config.yaml
n_layer: 11
d_model: 320
n_head: 5
n_kv_head: 1
head_dim: 64
d_mlp: 1280
vocab_size: 16384
activation: "gelu"
norm: "layernorm"
norm_place: "pre"
norm_eps: 1e-05
positions: "alibi"
qk_norm: true
attn_scale: 0.149
bias: "all"
tie_embeddings: true
parallel_block: false
init: "normal"
init_std_qkv: 0.026
init_std_o: 0.026
init_std_up: 0.026
init_std_down: 0.0
optimizer: "muon_variant"
lr: 0.0116
beta1: 0.95
weight_decay: 0.037
lr_head: 0.00669
warmup_steps: 45
schedule: "wsd"
decay_fraction: 0.731
decay_shape: "linear"
final_lr_fraction: 0.1
batch_tokens: 65536
seq_len: 768
doc_mask: true
train_tokens: 257300000
steps: 3927
dataset: "wikipedia_en"
MLP neurons of a small language model. Each row is named by its layer, matrix (down: output weights) and neuron, and shows model dimensions 0-159. Each number is 500 + 50 x the weight over its row's rms, rounded and kept within 0 to 999. Numbers have three digits each.
A block is one neuron, or neurons of one layer that tend to fire together. Before each block is what it responds to, as a language model described it from the Wikipedia text at the highest values.

Responds to: Verb stem after subject. Verb stems or first word pieces right after a noun-phrase subject (often names), usually followed by a suffix, e.g. form|ed, speak|ers, travel|ed.
L5.down130:486431521490534497504522502578512471500532506558587428532497499493484529504577481585491495419476528472506505477620412494525429458511507475529642445504442495500461442516485469490554555433598400390438457443553459555481634509434515492513448553536544493548540480488504454505445516524538545438445341446508399408502600444482460458495392448481499531526509532509546622546457495464444451520449579540505558492492455354502519455457434548489500519567393490503484546510396450451513400443557530
L5.down562:490403457506501410565597507482497460473573567542446511540438473485527602328551502490468542519438576562507499518509570452555475510521507496529463528566510493481559594453531513371538557572534517478494506566531452517434559482451550530432492505553531610485452501430564484498559546453486556500490541478456363546521483569482453513566476637479573537476458437437422497543557518525555525555465510530459541613524545397455518522506545477400396411524498531506508501488446539439393412481478467
L5.down723:435479548516484490468495537494507504533500541514577583588496445529503580463550511419549488423512582529471427583455443518546548439452500554520532499502537528483554499425457421530447561549490533548512510545560410466485555449495505561418401497557451532536508497461417540500424549468568511498472459436506485404477537540464450459462502501333516501438472524491487586608544488400500449504479529571514443451549479483496511457547470548507482506502407446540562460458578615544637495518474448
L5.down761:520369538541520512521496532481474503537489518472442485447539471491601542496502429524507483453418498558539489560561501509371490550504512514367576498490472464615496409533525542566518495460479466527502490511484456475554388404518479468476491449459523509506458396493523451496562485420465437492489489456508394554558495514527482559518478470452436583534452510522495534587595534490555534495605458511471518516511484495583444515506458644490461478445495510468413563460448486571449548503479615

Responds to: Sports and institution record nouns. Nouns completing a noun phrase after "the" or a name, mostly in sports and politics records, such as draft pick, career wins, run, lead, NCAA Tournament, Senate.
L2.down31:463517448489475526495551399532481523517455532508536505567412481480452575540482638571542429544499413493579505472442560403479378500440482543470494582465531503527446531462499483428452594467589474596536448506610482570546490498486557548581415485481562565514487489515572509583454521418431474448502576405489483470591582502478519449447445491471507459563502512615408443497519497518503531582478557484496508454495491549541514557524474645564525455501420521517511487509563432562509448527417553
L2.down177:464510474455592543544525499505449426504452492538512530535562416510482390476451500434568610443468501500500518525561459579484514509421437500481444441499510492492532557471555581514508442510437453468494482431564528541481536400578526526496432474538523546539519515493548499494511392512376495516521493461540491583465558463452485507525547491539501637514549461510446473525565572514500524479539520590472503471543412505497573429569561502567513627562480554546522460466526405543558504533499422
L2.down205:606395550535555543494530476574561498430434515473535465515538450530395501509517503536437511529458555458560566479504571385494489498531513434602556446520543520437556509457593536576467473421401525467458487470504441405511589478477484533527465506413439544491400473510524537494487485536587463530553483488545580526511561469538549507467549490474506553514488514568482521566441447368504483490542543507458354508504566384512469483504543512519524562533670432499419522561486547476440503422497629
L2.down235:427447576600435487424464476487468452581568542500500566486514505434542510485436466509543531490462451481493476393471408505532484523522490480557421473484512454539596555355554566496463559548440503426472537519523558466503492531489470518421529521587568553544440456494448462508570538484527537611503478448473456481495467499551391460581536506583493507493398481554479435491482406538497523494454509455532553553480526449491516561487599551432566503425485495495445477461447565488480507498520528
L2.down238:402435448454548477477443509501514460464626481535507595481530376478508445485535459558373477593564443499499582573557536449450504499521500474505519539542498499538519577488495429517440463458535458548432504542422480476428525452520572532523411641529585380508536531425521442529613454570435456609466554566472551356470474468463484520577491545476530446591481566532477537431522459459546508531600516587582495450516472566461581455512565486525499480450532501534465483534557444451503522528492461
L2.down393:428506407521497468525506601515538499534452460494461524514469573471465530514483506444454511522536362567479480486456505595509491440527622525588399425516513470430499584453478501482507556577491528484528395519558435527495383603535458576515475491549534441475503533458466576490525494502508522529386515414458471586471528400487511538453543521516410456569449485619504608554517465549527524396490510461510462474549523467596533485395547447463443425517517437568528431499472422492457455487404489
L2.down411:437506441502529404533444505478409520467526440418564479472597500400530491457542490446471533401476554530493608461552435527543547504489536496499514535521533541517483396446483491459445457571567329522486495462551614464563417462549561571493553527511473536487479518491577474535563528469580509522617435521477527511437434424565557494480579552580493495479603553465468571432438578524526502542547478464559516532482506572481473491443518520486540462469465438414588533453519487540476544482523517
L2.down558:516415505538384424453549485517512435442566581509413573539535546417516492510586545465539561497519590523486489552499493507459597525472570493515449627389539510506497557468578436452542516559529575460480607483467465614540489439495519460583432508471466476506415601491532545536490509469526551507472565514482469452446444464584525530487576520491519485469493529491469518564497564391433494497498503448489510562513547420572467468479395475451485504530545407512534550421540393552457497492510556
L2.down790:582533498480452535495490508562451437487438527434479504496409497499501475454533527555529442531493451497533466432489602559535456527523462462517462524522562499538540465493504552471525471457453600571449501530568588431512437507493504485517484501513386482505493499530481495613489586431529562534429526514481560457515459511512471532423515423535534565498544479500529417554563464477602511552509512507491389435499576517485513530501534521426443522510531458503531492441507378413514585575477471
L2.down897:555511461549455563613460474473499422486512494500492536544525452477509431502418484512450449516460394459467545448482506445467555503505540556531579548419492522557526516499479407503499463526466525507477542398586521529538478528510463538513464510477454597486530557502461532577557561524477521557571494451435431461438362498447464428472433630520608488509537546396505414499508525524503588494474463489592601469536545568460511501499512396556564509564549592504463471510540439551513542520478501
L2.down916:452468507461542570489467448449495589460518544474618593559480377541525539469466560470492573517446419498521484542472484410486530551573492576528481519501464497493529585519444482507539525535523528530540514512529480448455491386545528489589548468423451539467581560471510593464520418431567448535539477447471484600537565491420530430528488415536438480497535456559433578475540547476445481514446519538527468546532602544499518493399527555478520564507539518468447447486428525497545540478533542
L2.down957:542537467475480484473351465494492494349435461423482459479416472572541460422620495516485515533564490493485495569574559466466542410456446566433538461464545439535544534518458548475514507547575552578429430517540453506494431505444521513477423426514476568474491549525528498489559500472397425490500560523509533487467409330513494509448498647512478482465436477565489505566360433601512488457497495540612466530538580495546446530443463551564499492486546470490545564534470549518534525559423477
L2.down1006:521549510562492394488425489569446561514429490429525489512481496444525535558565559575499532529532555530487574572497475430466454437418570563577495480420535396381569511410383488576534458529505570444525460532545435532445519526560586485462523496426438509502514444498545458608478465521477527489452523489442572486479516503515487540550478396445515438467515542504426562471456485393470467473507604561523492592546525505505439497439434530455492438352471446471518541477409461510476500461498566
L2.down1035:481472576429545557568414420420505551477508467477519472493486384572469474475484466481482486465428571472560529537487509480504487402491545467586518437488508503562435469556509574510442570537561532576374587482557531531635561515506507352467457510487536496428522475414530496482443495543592520487444462572496537487394586418484521568442523546424458447479563540577435472577540486518559567537434534487495443394442529484412457501457534551469552529461582480427427445431449540553577476528535452
L2.down1221:520512449549537467516538500571495428538549573477492545495499406509478501587439505506517435469520492499563527482545462540498420530504564657560439468540458528529598469490546427587466518506504435518500427495453445510454512507460471478489385497499538403400553491445625464484472505515477507434554468384508529475486545535434424488529491587516491499504562483483469501549565537473546498461522551491473563467441399455507592500539553531430516503505542485418438369539538509527464500500526532
L2.down1245:559508414498498557583466428474486548470553505474497559506545518438459445628454413461453577501455482536532479560571507398585456504441465498452350521490571514511532448426451418545547496432557516545435463510501567556492485433564465508496444459363538470448532513561469515510504487501546540551410545495487457455541464504495470456535560473522446487465500513418493533536464487445523493569445431469425509518519424498442539526599477467498507490433488493495502510536552521508482481466521554

Responds to: Main verb stems. First piece of a main verb right after its subject or an adverb, before its ending, e.g. learn(ed), esc(alate), contribut(ing); rarely table cells.
L8.down805:478496411501503501519521506498486505432469555505496494460386485487422534418549510398490529540507550483493610498517438532551424405512358476512553432438547524547415558398543458378480594528544569568495553520489474453460535524651504564563477506465484452496522436534503439425526435540566570455445512478533569516447441466511479482446506471473475552555550427560432532461545439480435534588549592572487490454506488466522447460510600578482498513537462487520528455489503526475528524433477537

Responds to: Predicate verb stems. Word-initial verb stems opening a clause's predicate after a subject or auxiliary, such as form(ed), appear, disappear(ed), prov(en), plus parenthetical "(Note:".
L2.down138:499424455586490481455559515427466509477456555550495530525518432570525460506507568490452516469543475511432487473408588544496506565438472506473513479539517619534479495534518414506493460510422544506489492423561465371497481534548588504483474561477562550459449493463520456448483526424440463534546539472542517472449482545490456504499533405478572518503588371496446574452481548464459508428423482523445524535444471481443517467536378491630549399549520564517563425462498498550538502523491585
L2.down231:396491467515574488531539553574495548447478438565430517502538529385446439536479471528533492434516418526498559506501503469478524529450562451553431475491482467451512500492482498509512555529480435439583521487499386558538550555595541541473421463490454497501499491526457469503460500469476455398481513492471466479569539456581475543536496436476566463547547434483495490529501479487455473459493511484423503461474468434555505449475466524472535519535504404499536456546494486500518536453510543
L2.down370:534590511434472531463482545493535488546376563395546557461493570542476488559513547511510446491431433401497496459526551461468439539328498477494383515502543503553447451485423529552524461537509513581514474555496577510532469517560438525527553432557497480555529440590549565420515489496530510511567372481471510589564420489599620535448526491450461585516497439510457553508509541517433562576526455492508531466461491483455462463373464425526533533498582477470520509581402527484487554529424511
L2.down381:525486510447449549513506457562543569514514460475479557456521522436433432499476535492476407501511579509453530464512517405457407640550430493440484443501563508487488535472467508495468488629478482495506559469484451533479527533495491547491449520519421499455416554566496610562455502524532449408421564481477511484541450484527489393493573545469495538478449483497376607512592526445497479480483414487500559524350559572478539470612422575419576479433491471483499491511467515471509449564509554
L2.down510:428503470537522462481491502421430568504515535453462550514503502548420438528388592459542476516490532506452396528435498538441514485560528522582497480419638483500417575474502458522494543444406526441535528582477510524478415495514525526486495500498538461539451522517533476510579632488577512528422425461543538406546475544540456532697556534524529449541579516460467515471443551489365513530529492511471461514586476417513608555580533372527490442484485582442504365453419486481531392467516534
L2.down579:508489493554475431573513551506411522493489567542519519476518583517531569539439490481473525506515394550509462431443461463513503522459503602534539450445505481582617429508495424509387479455438619490580409533531592505492466436506452548480547482562446456476406399531549489541531485477544561502514520496424562548455515538480525504493463467600493486503448498553534508609466540401493454472543529541465520517461540408456522529520501471465469476428443526457469473427518518451536526547611499
L2.down641:513484493567537477568499480512505587548450577358523475507494582482516547543482480589457544488421491503541505525475509533542417445511440523470523455511504486486539447436543531559509581516517535486463431520480544588514445415500502422468502477459551520564518403470445494538501472401505509494461527442500504508435587543526491459487484482510581482527427507451515499466476424558478520489543560583480508471398435550459550415439527542562530492444476561548488597578440524482527487420502506
L2.down646:579479484554527386525568467449527494508438532480555629537457424579487628508458508488432496445517507492554525410523449503390444554557537459440583401497501487557504528461536415483460547495531508616527390520497517478568498480485491474583576496455540486494576555503477493501581522539384526479556504529544484513452516512537605479512530449451446461391428529506560520619524472405557464551501447445410496540516515470493484482540509511551559461377438479391471574416504570498500512507496597
L2.down664:497509575529528474635514616454490525478471539468369450443476423552549465452519525553449542497438406536484526453540476471514566472503522560550519514495411531522565534454493617488499450553496495459443434421478447513517465537482542463422527488435498471509566503475474461390439568380519461575525547555546507554463528531506477490526469420513422523446485521509468501523510413480387511446522351461551446510513552492418555599589465502490428579573484539495413551507523502469512518490526374
L2.down721:463569509405482539578474540462563481431472525423495540486475550547512440469444585447477474485556563460505499489519437541533515484569546537474532550570515459487529558436457540399498466587530461517476480465482468475505500611504456499462513568570431411450465542600483464523515456513500498488553538563421431482550496552550544459527362474542407492528479564588547461486416478522465518441426452515541489490433577573516494579423421497459482452426493456536507419496543553435552505389454421
L2.down822:458454496506455551468475552517532511529636552495495527464447534459535527417452515447534541574517475522414416449470538499538561533394482533458478454512558557435543485570521455523565531502495450505499477465578453550540521537512529480547584515465561493402466468449502476507515550486555472481529453478461572531514672507423425589508396488442491416437559428557481514530416505454536502538556540547502463425559519499387566507498517638466425441431490516546538512462549431469534507524610491
L2.down826:519487434525455497500380461522517418483472567553600508540493408525518538517481455491563509520557370473444451530521534540467446602532521524520477517489484411563462415512460539564518509391603501457597616493488449543544534641471446505571487547429595418545567500487505501509497541489443528527482543480466527517554582488467469507409481521529534553432494591505471393519487481515517466427472566625488514475502550522543480499523552501557591564489565579483400579506507500459512555554525465
L2.down975:524488495425450494458436463498579503436573373499569501538481445482452507502526487449539489444444457476518647555526571551398457470501479507509463590529533520396460460439572462524477500418531478505528440601378472539612508466441484583487510503546517645478498425541533509498466475457423515467513404470331609559481552450435434488532569473427609477440532468539444500570436468542529564562504505520493473454522487546478554556482581568548524479428494558510517518536491496495518474569498536
L2.down1064:492441498477511544464554524430526546397439399502501507547466442472559472423468538573518462483435522537491452459465505499436490496427508558475451463521507516510461521521539484576464521493464512552437510511514456556432546489483507521554476503493499524477538445520462553488520454459473453482528550429479429495525523521541482486504450510469535484543444451550581550608503477509506503417498531544615491563575451498563512462485547528464585543601485444379539466562465603537488449494516450
L2.down1098:501507482391521492494491488511436564589545561494454479450478499501507482481386396495524499526483511566550550604473442549486438526480476516461483451465547535521397408434523492478503586564571416469552470492444550601457495506569619472484522493513384481477402460493514558464565532496492594511510494468507436501564541531514469382511573511554501516504521527510479552523477477537506531457523584451462480423546573430509474469402491533573542540541435583497524614487508479485598513519520512
L2.down1175:532542468512500497431426484512503535470499489592427574471403499573547523542454543473528481527531490469465456564474501496439463520520506580449468481411564522543462541495432583553443554540582589493478513465538529450608563437511584475407488495543476457429544499476441435494556551502416418532560526557529496561491507450475517399478441463518451536487449506515440496484499449507512477428512583392501509540586442433516525580437589539507518523482550498438573518494479564459568557497523548